config = dict(
    n_layer=12,
    d_model=1024,
    n_head=16,
    n_kv_head=2,
    head_dim=64,
    d_mlp=4096,
    vocab_size=16384,
    activation='relu',
    norm='layernorm',
    norm_place='pre',
    norm_eps=1e-05,
    positions='learned',
    qk_norm=False,
    attn_scale=0.125,
    bias='all',
    tie_embeddings=True,
    parallel_block=False,
    init='normal',
    init_std_qkv=0.0169,
    init_std_o=0.0209,
    init_std_up=0.0241,
    init_std_down=0.0241,
    optimizer='muon_variant',
    lr=0.01,
    lr_mult_qkv=0.5,
    beta1=0.95,
    lr_head=0.00411,
    grad_clip=1.0,
    warmup_steps=200,
    schedule='wsd',
    decay_fraction=1.0,
    decay_shape='linear',
    final_lr_fraction=0.05,
    batch_tokens=[65536, 131072, 262144],
    seq_len=2048,
    doc_mask=True,
    train_tokens=1029000000,
    steps=7679,
    dataset='wikipedia_en',
)
MLP neurons of a small language model. Each row is named by its layer, matrix (down: output weights) and neuron, and shows model dimensions 32-159. Each number is 50 + 15 x the weight over its row's rms, rounded and kept within 0 to 99.
After each neuron's rows, "fires before" lists the tokens most often just after its 100 highest values on Wikipedia text that the model never trained on.

L9.down1532:35 96 60 40 47 60 62 28 34 57 76 62 73 65 45 44 45 40 35 28 44 61 56 58 52 58 40 51 31 34 40 44 47 30 53 68 34 42 52 43 50 49 28 57 54 38 82 41 64 77 59 42 61 59 73 61 77 42 52 55 61 45 45 47 42 47 44 57 44 60 40 42 68 43 50 51 65 54 53 52 66 67 38 55 27 44 14 70 60 38 35 59 49 78 52 24 70 55 80 36 49 62 53 69 43 29 67 57 43 40 79 33 58 36 48 28 57 70 55 29 64 55 55 83 42 51 56 43
fires before: ", ", ") "

L9.down3481:19 68 12 46 43 42 35 75 75 29 49 63 30 34 36 47 25 44 71 49 45 70 49 68 57 72 80 48 55 24 68 58 33 44 50 72 25 51 69 50 33 53 47 56 66 62 64 43 36 75 54 45 34 51 56 32 43 65 42 42 80 85 46 47 41 74 59 59 50 66 64 49 40 27 52 77 62 62 39 39 49 37 40 39 50 58 58 54 25 58 21 39 51 63 55 61 54 48 34 56 66 54 58 50 56 25 74 53 22 37 37 73 44 99 47 30 72 60 55 42 36 53 72 61 40 62 48 47
fires before: ", ", ". ", "'", "' ", "e ", "\n"

L9.down551:32 54 59 75 63 50 42 56 40 50 68 64 73 47 45 35 49 61 30 28 31 57 63 40 45 59 38 61 51 46 58 63 62 39 59 41 52 36 63 67 82 52 39 63 42 53 58 09 88 34 46 72 72 62 42 38 48 53 36 73 43 70 59 55 58 52 98 52 51 64 46 31 41 58 46 74 37 54 43 43 47 46 84 29 48 73 68 33 36 61 54 59 48 55 42 74 31 50 56 66 31 49 31 50 33 54 56 41 49 66 50 24 39 63 72 36 43 47 19 52 43 67 52 71 49 40 38 75
fires before: "of "

L9.down3630:49 55 58 41 41 50 46 57 24 43 55 31 60 58 65 52 55 49 56 43 21 48 50 51 28 64 60 27 66 47 41 61 50 41 44 31 71 40 57 30 60 50 51 41 23 41 59 20 36 42 61 61 83 45 62 72 57 27 46 36 49 55 59 66 72 07 60 25 38 54 60 35 45 37 63 57 37 32 10 44 46 63 56 50 55 44 44 83 53 41 71 60 50 35 44 36 22 53 67 43 42 52 69 37 33 64 39 67 57 37 66 28 64 48 47 66 19 50 37 58 40 69 42 49 30 62 87 36
fires before: "2 ", "2", "4", "4 ", "8"

L9.down1681:55 47 55 59 34 60 34 27 66 26 64 44 57 69 36 35 56 27 26 52 48 98 47 42 47 40 32 67 30 50 48 54 35 52 49 34 59 43 38 52 30 32 70 51 35 54 48 51 60 34 38 45 49 56 46 50 43 37 73 65 39 49 32 42 59 52 45 77 40 45 36 28 65 44 49 45 27 45 24 24 39 50 39 45 62 77 44 56 52 57 74 93 37 33 60 49 31 55 38 70 59 77 39 67 57 69 31 55 47 35 77 45 69 43 10 31 65 67 67 44 41 58 59 53 62 69 75 56
fires before: "of ", "and ", "to ", "(", "in ", "at "

L9.down1434:53 71 39 44 71 54 52 46 40 26 32 71 39 38 72 35 64 73 43 34 30 65 46 68 30 62 83 82 49 45 52 28 64 19 22 78 52 69 26 26 63 50 28 54 73 52 55 64 39 69 55 62 59 44 70 37 42 51 42 51 46 49 52 36 57 68 34 39 13 82 60 35 65 71 28 55 53 57 51 58 43 70 56 19 35 68 27 29 61 28 48 39 65 78 47 65 64 55 47 47 59 47 35 54 50 56 38 52 24 58 69 41 43 55 70 76 50 55 49 45 44 45 72 58 31 36 61 50
fires before: ", ", "'", "-", "–", ": "

L9.down1733:41 41 15 47 42 54 51 41 34 45 42 47 61 31 48 45 54 63 36 26 61 42 56 62 67 44 45 59 41 55 45 65 37 36 66 52 58 57 56 55 52 43 64 57 57 90 78 60 44 55 45 34 14 58 56 52 48 16 20 52 70 44 34 44 53 56 62 52 24 57 54 57 61 27 75 61 42 51 43 32 48 45 33 44 51 45 55 23 57 57 59 34 62 44 40 63 59 62 77 66 66 38 38 44 52 45 61 68 41 48 49 59 37 50 47 43 47 41 30 55 63 52 17 24 48 32 50 64
fires before: "is ", "was ", "(", "born "

L9.down2567:60 26 43 46 55 58 21 55 39 29 63 68 44 45 31 20 45 40 69 35 62 53 41 41 44 63 33 35 38 37 31 64 56 67 59 69 79 59 54 71 27 35 79 51 39 40 38 37 54 47 68 27 44 38 36 49 57 55 70 19 35 49 72 28 40 55 40 72 32 47 60 60 53 37 42 53 47 27 39 50 37 52 32 45 59 40 23 56 32 40 40 65 52 39 46 59 61 55 42 43 39 53 74 55 31 74 33 29 44 62 53 62 72 37 29 64 67 61 51 44 28 36 61 63 53 36 74 47
fires before: "- ", "zy", "| "

L9.down825:38 94 28 65 32 41 39 40 42 65 65 46 41 53 42 58 53 45 51 60 46 44 58 60 55 58 73 62 35 74 45 58 20 31 74 49 79 22 48 24 78 25 19 22 37 40 32 44 26 60 46 45 75 42 68 46 43 69 36 39 65 57 51 55 53 24 48 52 23 44 60 41 42 36 46 44 53 58 51 65 26 45 59 58 29 61 38 50 55 33 62 94 51 44 57 47 62 72 43 39 33 47 63 42 51 40 61 35 46 32 73 69 33 48 49 53 73 44 84 82 15 37 50 59 40 65 56 46
fires before: "| ", "- ", "(", "is "

L9.down923:42 64 37 48 53 44 70 44 58 58 24 56 43 33 22 42 68 45 44 35 33 33 60 56 40 44 52 33 37 48 21 48 59 44 50 45 41 32 53 40 47 27 48 31 60 54 58 60 52 72 39 43 44 28 57 47 59 56 77 52 51 57 32 43 18 49 51 35 27 74 49 41 64 55 60 56 58 58 50 65 44 62 16 37 45 47 54 68 20 54 06 25 07 52 51 65 74 65 45 58 41 61 59 59 58 38 58 47 25 44 47 45 56 45 45 48 80 57 40 21 54 38 48 44 50 49 64 59
fires before: ", ", "'", ". ", ".", "\n"

L9.down2168:16 53 32 34 37 27 42 56 42 51 36 54 57 46 45 83 68 42 40 48 39 44 37 56 40 34 60 27 53 46 49 49 57 77 58 31 65 29 69 30 42 35 35 58 43 54 83 49 41 51 43 64 68 40 38 63 45 47 54 66 25 31 83 51 45 34 56 61 46 34 54 57 35 42 40 55 39 60 37 39 67 40 32 61 62 61 41 48 21 39 67 53 26 22 48 57 57 54 50 44 49 62 51 42 56 44 41 51 82 52 51 31 64 42 59 64 40 36 34 52 32 53 62 58 26 39 47 45
fires before: "2 ", "2", "ome", "4", "8", "0 "

L9.down62:45 50 28 27 43 47 48 35 45 55 51 25 37 62 38 50 58 42 76 93 36 85 47 58 49 58 26 34 39 57 43 81 68 29 62 42 49 45 71 40 32 35 70 40 42 46 68 41 59 30 46 47 56 21 54 49 51 35 65 37 56 33 69 59 21 40 65 42 37 80 47 49 44 70 80 39 29 56 15 59 57 38 38 63 55 44 54 45 61 21 42 85 42 45 34 50 63 59 50 43 54 65 99 71 54 43 69 53 65 41 47 43 97 16 51 22 58 38 24 50 31 39 64 46 47 46 74 51
fires before: "2 ", "2", "12 "

L9.down3766:50 54 55 37 54 39 34 41 76 26 81 19 42 64 68 41 30 48 50 59 44 62 41 70 53 38 47 53 78 42 50 63 45 28 44 73 55 66 55 54 58 46 44 28 52 68 59 44 68 73 51 44 57 48 42 52 58 61 59 40 28 78 52 69 47 64 59 55 60 72 58 51 99 49 28 36 81 54 39 54 38 53 34 35 51 54 71 38 59 62 40 50 57 51 40 40 65 44 42 58 25 65 46 52 43 63 66 60 71 76 55 76 53 50 45 10 77 87 41 71 42 47 43 57 32 17 62 62
fires before: "| ", "|---|---|---|---|---|---|", "|---|---|---|---|---|", "at ", "|---|---|---|---|"

L9.down1276:45 58 56 55 59 41 76 78 52 44 47 76 48 38 50 99 54 39 34 51 66 33 45 27 47 63 37 74 76 60 70 29 78 76 29 50 63 26 56 43 32 58 64 71 64 59 47 49 45 62 50 44 54 27 54 61 48 59 55 39 70 60 53 56 55 28 63 39 36 48 42 31 09 47 50 32 44 52 39 78 35 48 64 66 45 55 45 36 53 85 44 24 56 52 38 54 51 43 71 41 35 35 55 61 61 67 48 47 45 46 51 57 37 54 45 54 51 43 44 58 26 51 32 32 44 58 33 38
fires before: "–", "-", "- ", "th "

L9.down1407:58 44 30 51 41 45 60 57 61 35 48 63 49 61 60 37 64 57 40 36 73 63 34 64 80 35 53 49 20 63 35 35 35 47 56 45 49 46 25 40 53 61 54 54 49 68 52 36 72 46 45 55 51 25 25 44 56 53 69 57 46 39 44 46 43 55 66 40 76 34 58 57 40 67 58 53 35 56 26 48 54 59 68 62 30 71 42 45 62 34 48 46 68 64 74 18 34 59 58 33 41 18 51 56 34 43 48 75 77 42 55 41 38 57 57 53 76 39 78 75 49 64 48 35 59 44 43 54
fires before: "of ", ", ", ". ", "and ", "."

L9.down3671:48 81 66 46 46 48 52 42 54 35 45 44 39 54 28 54 95 59 33 43 74 46 60 45 59 37 30 55 26 27 54 31 60 50 64 37 44 71 42 31 47 40 71 67 49 34 48 66 75 34 30 79 50 27 58 35 45 31 54 41 50 21 40 43 37 24 64 46 75 66 51 33 45 23 57 52 68 70 69 39 59 56 44 50 62 57 33 52 52 44 31 68 42 58 20 54 23 75 54 55 49 59 49 42 41 48 47 76 52 55 52 12 54 58 48 80 71 24 49 56 37 28 42 80 41 32 53 51
fires before: "of ", "was ", "is ", "died "

L9.down3479:16 58 56 45 16 64 37 61 43 58 79 43 35 56 38 41 65 58 60 43 45 46 44 61 38 42 80 54 42 50 69 38 58 17 54 47 78 51 47 34 31 39 84 49 19 69 40 27 49 58 61 53 40 36 30 72 48 58 64 69 44 37 26 23 60 67 39 53 46 40 55 55 33 55 72 49 13 43 54 41 32 55 39 37 46 74 47 51 49 45 66 60 37 56 41 37 39 33 90 46 29 52 49 57 52 72 79 59 60 47 62 81 52 40 71 37 54 22 42 26 57 38 48 46 53 43 65 22
fires before: "in ", "as ", "for ", "on ", "by ", "to "

L9.down3866:40 65 63 53 46 50 50 51 58 47 53 27 40 65 47 28 71 35 52 75 51 43 76 42 58 64 63 46 30 38 34 75 31 39 46 40 83 49 59 24 62 47 56 43 82 36 54 66 45 46 50 58 49 58 65 49 29 48 35 37 48 55 54 36 80 57 64 67 24 46 45 45 64 47 54 71 43 54 59 25 61 29 43 68 59 51 82 31 44 80 83 45 39 27 67 43 72 25 55 48 60 44 33 44 66 19 45 38 45 92 59 75 33 48 45 61 66 41 53 42 52 65 33 35 34 63 52 64
fires before: "is ", "(", "as ", "was ", "born "

L9.down765:51 58 59 58 42 50 36 60 57 42 53 56 50 29 63 43 54 62 66 42 56 45 58 74 25 54 58 56 41 51 52 61 77 69 57 44 46 28 60 44 11 63 48 39 43 67 59 51 47 45 55 43 38 51 46 65 38 50 46 47 75 70 36 43 38 15 66 30 54 52 45 50 42 45 73 21 39 51 43 40 41 53 58 54 39 63 57 63 42 32 59 46 58 53 42 44 53 83 60 56 45 44 55 50 44 45 35 34 79 69 42 34 54 42 28 49 40 65 42 54 18 58 99 52 25 53 41 17
fires before: "===", "2 ", "2"

L9.down3517:56 78 35 53 59 48 59 44 59 55 53 47 51 70 76 92 38 05 53 69 30 52 38 43 81 63 70 60 53 59 73 48 38 52 48 54 45 44 32 46 61 57 75 59 49 33 32 73 35 44 37 33 39 42 61 43 74 31 65 23 43 57 52 35 66 55 41 55 59 45 46 57 37 45 52 29 35 02 52 31 52 46 56 73 27 22 57 47 65 51 61 60 58 86 48 58 42 28 63 50 40 59 56 25 68 14 56 62 46 36 54 52 62 66 65 41 30 41 38 42 54 54 72 34 57 48 39 47
fires before: "- "

L9.down1179:48 60 48 46 31 56 44 51 33 79 70 52 48 47 23 56 59 32 32 49 60 51 37 27 58 63 43 45 28 56 41 23 52 62 58 64 65 83 55 30 40 31 30 62 58 60 44 37 39 79 32 54 46 50 50 48 91 28 56 37 41 59 36 72 54 40 12 79 57 52 47 47 59 55 44 50 61 47 58 43 40 47 71 49 56 28 30 26 65 64 66 62 53 49 45 52 30 26 74 47 40 43 33 71 58 49 68 47 44 75 69 54 71 41 49 54 50 66 27 37 44 64 55 66 26 45 49 48
fires before: "- ", "| "

L9.down3548:43 38 39 71 32 07 52 34 00 63 52 39 43 55 69 48 72 41 49 94 51 59 80 38 83 45 39 45 25 49 36 49 70 28 66 32 40 31 78 62 49 41 31 67 54 44 49 31 39 25 37 66 79 15 16 55 40 58 18 56 62 47 51 29 46 38 51 15 91 63 36 31 56 38 19 47 41 41 48 30 62 47 64 44 35 66 72 50 44 71 49 39 49 44 60 51 62 57 58 34 66 61 55 61 53 54 39 55 59 65 19 37 51 55 23 41 49 52 56 40 26 51 49 61 27 54 62 37
fires before: ", ", "| "